config.yaml
n_layer: 10
head_dim: 64
d_mlp: 2816
bias: "none"
tie_embeddings: true
MLP neurons of a small language model. Each row is named by its layer, matrix (up: input weights) and neuron, and shows model dimensions 128-223. Each number is 128 + 32 x the weight over its row's rms, rounded and kept within 0 to 255. Numbers have three digits each.
A block is one neuron, or neurons of one layer that tend to fire together. After each block is what it responds to, as a language model described it from the Wikipedia text at the highest values.

L3.up256:050192114099130091095138093125104148122154145147139122099102124131115129090152071110098146068119088068096111129133120146120136045109127090141115183140094094103097167089127152128102145146135127134104143124094151071190058234125166185114114158150098149109148160075140140075095102154158139122
L3.up1415:061195140164125124115149094116128097127179167171127144069120109132134101108180093188094134086141083083084093109128093181089116082131148098126131140140088144123126163093146130099167172107110129148083066136108177089110100155161205152128130140129067098182134133079150142110092076128110067131
L3.up1521:112138116150104141086123080127112117140142176142100182115156136112174136125167102095197094102112076083155145087132091126146134117149099175089190136112133104057138144130172130112170111152131141123104085181121124131176144144127195120147105124108149179121082146095065145094112043114099097104
L3.up1591:121118107139092104094126070132159096095142133151135076134139141148147159147106101138153110087184067106072122153118083106115144042131107141081145098128121112102155164134092121152100137141117146102074090119072096091150125109168147158101141150126084151101152179162065130091116125121144103137
Responds to: Auxiliary verbs and infinitive to. Auxiliaries, modals and infinitival "to" that come before a main verb, strongest on the "t" of negative contractions like wouldn't and didn't; also can, will, not, had.

L2.up49:094160071105125088102117144139155113146082095170137094097160111135211164125181116154088127135175087138159169122134126075083130062166120131142110102137089148077202107117167093168099115092117134126108151127126155085086141156072196123111096105126084172136123089160124122134101111111085179164
L2.up92:118165141158146077142063146109168119100047112185130154142165164087167175143117032204104101094115097113133133122154105151150113107102128122126136088103071133108182116132183145135166119135156142158111115171115162083097116125118101129114103154120075120125184096132147179131063103108131153083
L2.up1034:103140131111097126101093100118171069152116168144127152149116134135151128117108140147146115145132090157113140074146104161109124094092116162109124124118145120026150153096126075113142154134152115139141106114114112110173079172105148097126074145141085115106145145127133107140142167065175103127
L2.up1636:148193063143114029135104110108131094180140128135108156088138180132166163131163120125176160131116130104044064154175145149123181142137099120123144115133149083082161114099119122161117117145144132099163073077127145097057040142097144110123109169121134071119153126113172154092156113122063067135
L2.up1885:090157089108144122132105120184187164114146143177080124114094109064164140123156137125078119107094159086154167149107179103081120144163143128126146135070097093112133137077151134177114153106122164106169119154117159090104082123079120152126118136102183085115185124082145150104127133118189140138
L2.up1931:097151073160154118130119148057187154112113140160109125102139163138183135133191115124063096037091082153110142140126055210118188110122121161115119180101114163127146133115139076082156140142113140147126126159095174105109148137133118176120155145151120080149162103058155123096096105089109137069
L2.up2035:128112153130138028155137120106120118179101130166082135112114126110149127188108090162139090088204123090128140099218109170126135054095094119181125087102077189105195080077139084114137155177132141099042082171078139092091143117140134167164146106118135079124164117109148111089163111170099117102
L2.up2133:105111091104150104094140120102130114091137174132080115078132155122126137123135097139120157079133109122066145071153097146085163116098157096149151171082091136120135138139130143103126079132103166139112071201094093130117104162112108159152104143134171060116168099130122126137149134158112137092
Responds to: Adverbs after linking verbs. Adverbs or auxiliaries right after is, was, are, or were, just before the main predicate, such as often, probably, still, apparently, originally.

L2.up172:071167113111156112113090086107116120147108113090129183138141133195177069129144122160144115064136147128193159149144093100097070139140113111152111103147143196145141085161131101113062149184180122112063107139058102151134155105143110135141190157096154113090087121133077102108155172159106138127
L2.up695:060166119086108117126123113096146187103197129157148091147107117157215126057156114166141139070108180094125114141140078161108114098186098144097150106098094198128176090121195103088197150161191150093128102107079109124128082123101053155133166156105122098111153129137112088145161151138167086092
L2.up945:169172140154066135123139185101169117155112139081108112150173133137189076068146120124128149132103143099187134099115175173103088148188077103131166185148098170122128127156139088101100187153140138139143132128110087113149144159114156159136107086118102159114140125100133164091148107113193088095
L2.up1850:074142065120108104111094110104202122162113112153146130145065136131131095059149134165137096063152150099132106129160103116102118078131073110109129106125116111108160090135103151123131096132198076144105100122102141134153146172111120154111072101167132038122117075131145130124063165164158132166
L2.up2185:104146199138110137111108082129110125211123140127134131104105136100144162129158159134160136156101072142107106159134166141116117121115026092142122154107142174130157116093136026076126150151192122091061127136100096104140125120116114143117121164153102148124092093122036133074124098106127137130
L2.up2360:140098125093123111095098126097115165135106132117140163135137122100108093147126113115087124095153140115153115136091095142080153166170095075125124162117170155112155121091149127059126103131209164149118110144103113057062113154137140143201110139106156163119144098117202110122105121111124125107
L2.up2416:105099119092138092097150099151121091152140108096195131156096096112176154203088107124165127093148172144110144147138095118108119071125089112163137078118145127139144075122125174137142090139196094081151142134081131165181123148130096128137152105167199067098137105155137131142140142203127095188
L2.up2723:123142116057177127080108119092190190150070057128171142185112146169158096189106112179123137084153150138128133188122077090068158073170124108177139085155091077109177130127181066078166138125160162145083143155092133113111082148135054178149166122126163155151174085127139181124070159168120110145
Responds to: Structured-field label endings. Last token of a label, heading or header in tables, infoboxes and section titles, such as "Gold medal", "second place", "History ==", or a header-row line break.

L5.up52:073101124144189168133092095096123154164125134201125188121104102107127130147116106088135103119130125075069064122170110121092094186098081142127122075098107133123129060127156074071066131115105152183120123177088074132143132130153147133088144094125106089076155164095107138062092128105070129087
L5.up2638:091122150151082094091118069125247105153156203162144229116089109095111051122116121177123117152162157134124160110114107137150189144152089138168135114165137125060192157086158091114102113112184117131075101079103090118138113113154092141102141132064165115085125123175154106106139148176133085132
Responds to: Table cell headings. Label words at the start of cells in pipe-delimited tables and lists, mainly medal rows like "Bronze medal – third place", plus chart names and column headers like Time, Date.

L2.up259:085134154102108147109127134100152156140175069144096120230113171135108177149172075089124155086164113075127118121101175167055137119131131147117127117125004166152163129155062154087111100152122111180091112090163121112100129146121127155147180096082167152125106177072155144115130168109096112124
L2.up338:134056089182122047128152148169114114084126056067130144131169127148098120148103084151156085184092116099186157119145139136115094141151134170199130127108063154120155055105089115126126136189126131137122142125097157104118140117090171180106122079118119138099118185115138083106131163109104123131
L2.up526:111162154136143129138131142069171090132166118146164093092151125138118161136160131166132072114141135139186105074082081109107121136172069118123146085125109113139113130125153155109095135182123122166052132108134101111172150115074184117127102188088114102171138145121143155158150089099129110114
L2.up831:091119146127160103124130143137134135140151144173093090129142167175122138124122126145056083084133163125168099164086131202046105134131149123112145097129088102135154123130156073168133169139118108120079146088153128115149145124110139102145157077043072159133135176130075113091101084118102162130
L2.up1662:110140120123115082101141164121119110113059142136150143147094118106174085102131095160124164112174174109116110145127137191090146090129100134127090143128031165119183123145111108097143125135132159138078125141120133104141123092130125122169106084127129146127085140128108141136163082130165141145
L2.up2236:141064088163091113118130116150159098163189093091107122142178122145097117134225085200083133140139161077188157137101185178051094169141095160065122174115153152096127132136095171080135098082154146110123145111169130097083119125098106162109103107100129116122098161106155129143117083151098066150
L2.up2387:083137088168167090116157150113081102127142046117110055107157154165112124119135107181163081171129140093173120050121113160068096149133127146162123155091119153116103124083099110097092106178126094140118113137129142099133136138117151120125145120040116073097133141120187079141108116108125121115
L2.up2633:098128148155180115126163150112148074044121095152119106094122207166088092138118085214098129109136118076174177098126139151103163172113119083164095163110087124148102148146105159158107156124132156157113122204128104120099131129154098139143139135096117100137114154082128130092136120086136090054
Responds to: Country names and year digits. Fires on country or place names after of/in (Pakistan, Uganda, Poland, Calgary) and on the digits of years in dates (201-5, 19-7-3).

L5.up738:121113049095113139104116093179138137133113097126118095099102147138174104085128116120119101110142158076149160051101162242081134097127131107165125078061074160144098095134178134096092081096114134185094147126081165133148173154115122142108086140116116088074180161174093126145148090071129177126
L5.up1923:206112068077172145120117142145135120160117119137100132115142149125116086102107106133149137130147180082123136142122178140143107145122126122128126137115144147090150096151108177162154127177140096165089166167103130105154096133107141123069137098028056095134130108162140142115144117106159155127
Responds to: Year decade digit. The third digit of four-digit years, the decade digit after 19 or 20, as in 20[2]1, 19[9]5, 19[8]2; weakly, words before a date like September.

L3.up629:085185199067175097116139170127112143173137166153128117171099092091104109102115098126102144129104149178122131102140131162150101079166090096143125088092083138143181184167116103109142153121167113121102082137140145110117135137150060123191127117136147160128146075099090104080153094093101137115
L3.up1263:097118109106092098121138111149136126095098110167101133107156155137126130119106082157140162104123178133098096152136143127116107092176076078142144061089077110124188134151154148156175143081187168149099134186127125129186133117137086131133181126146123097029140142155149114056153178186120141161
L3.up1821:084069099124161137161151182130153107097164075171137059094055105153091115128190107080102176100118159075087120142145073132077123114150129080134114145051098151145161110122134120137199199103101150120066124128125130097139073083141128164140128095159147102073150145184105058088068120163178086201
L3.up1868:132134159109160093096163145157154117180138144135145170097188171105095135107147048141159137137081155160107157069151121108143143176153080166090092112090091135138204067148123104106137154160131127074028150126122135129132091205149110133150112115122128159114174137088103090130100161092068106100
Responds to: Day/year digits after months. First digit of a day or year right after a month name in dates, as in July 2|1 and October 2|007; weaker on mid-word pieces like L-or-raine.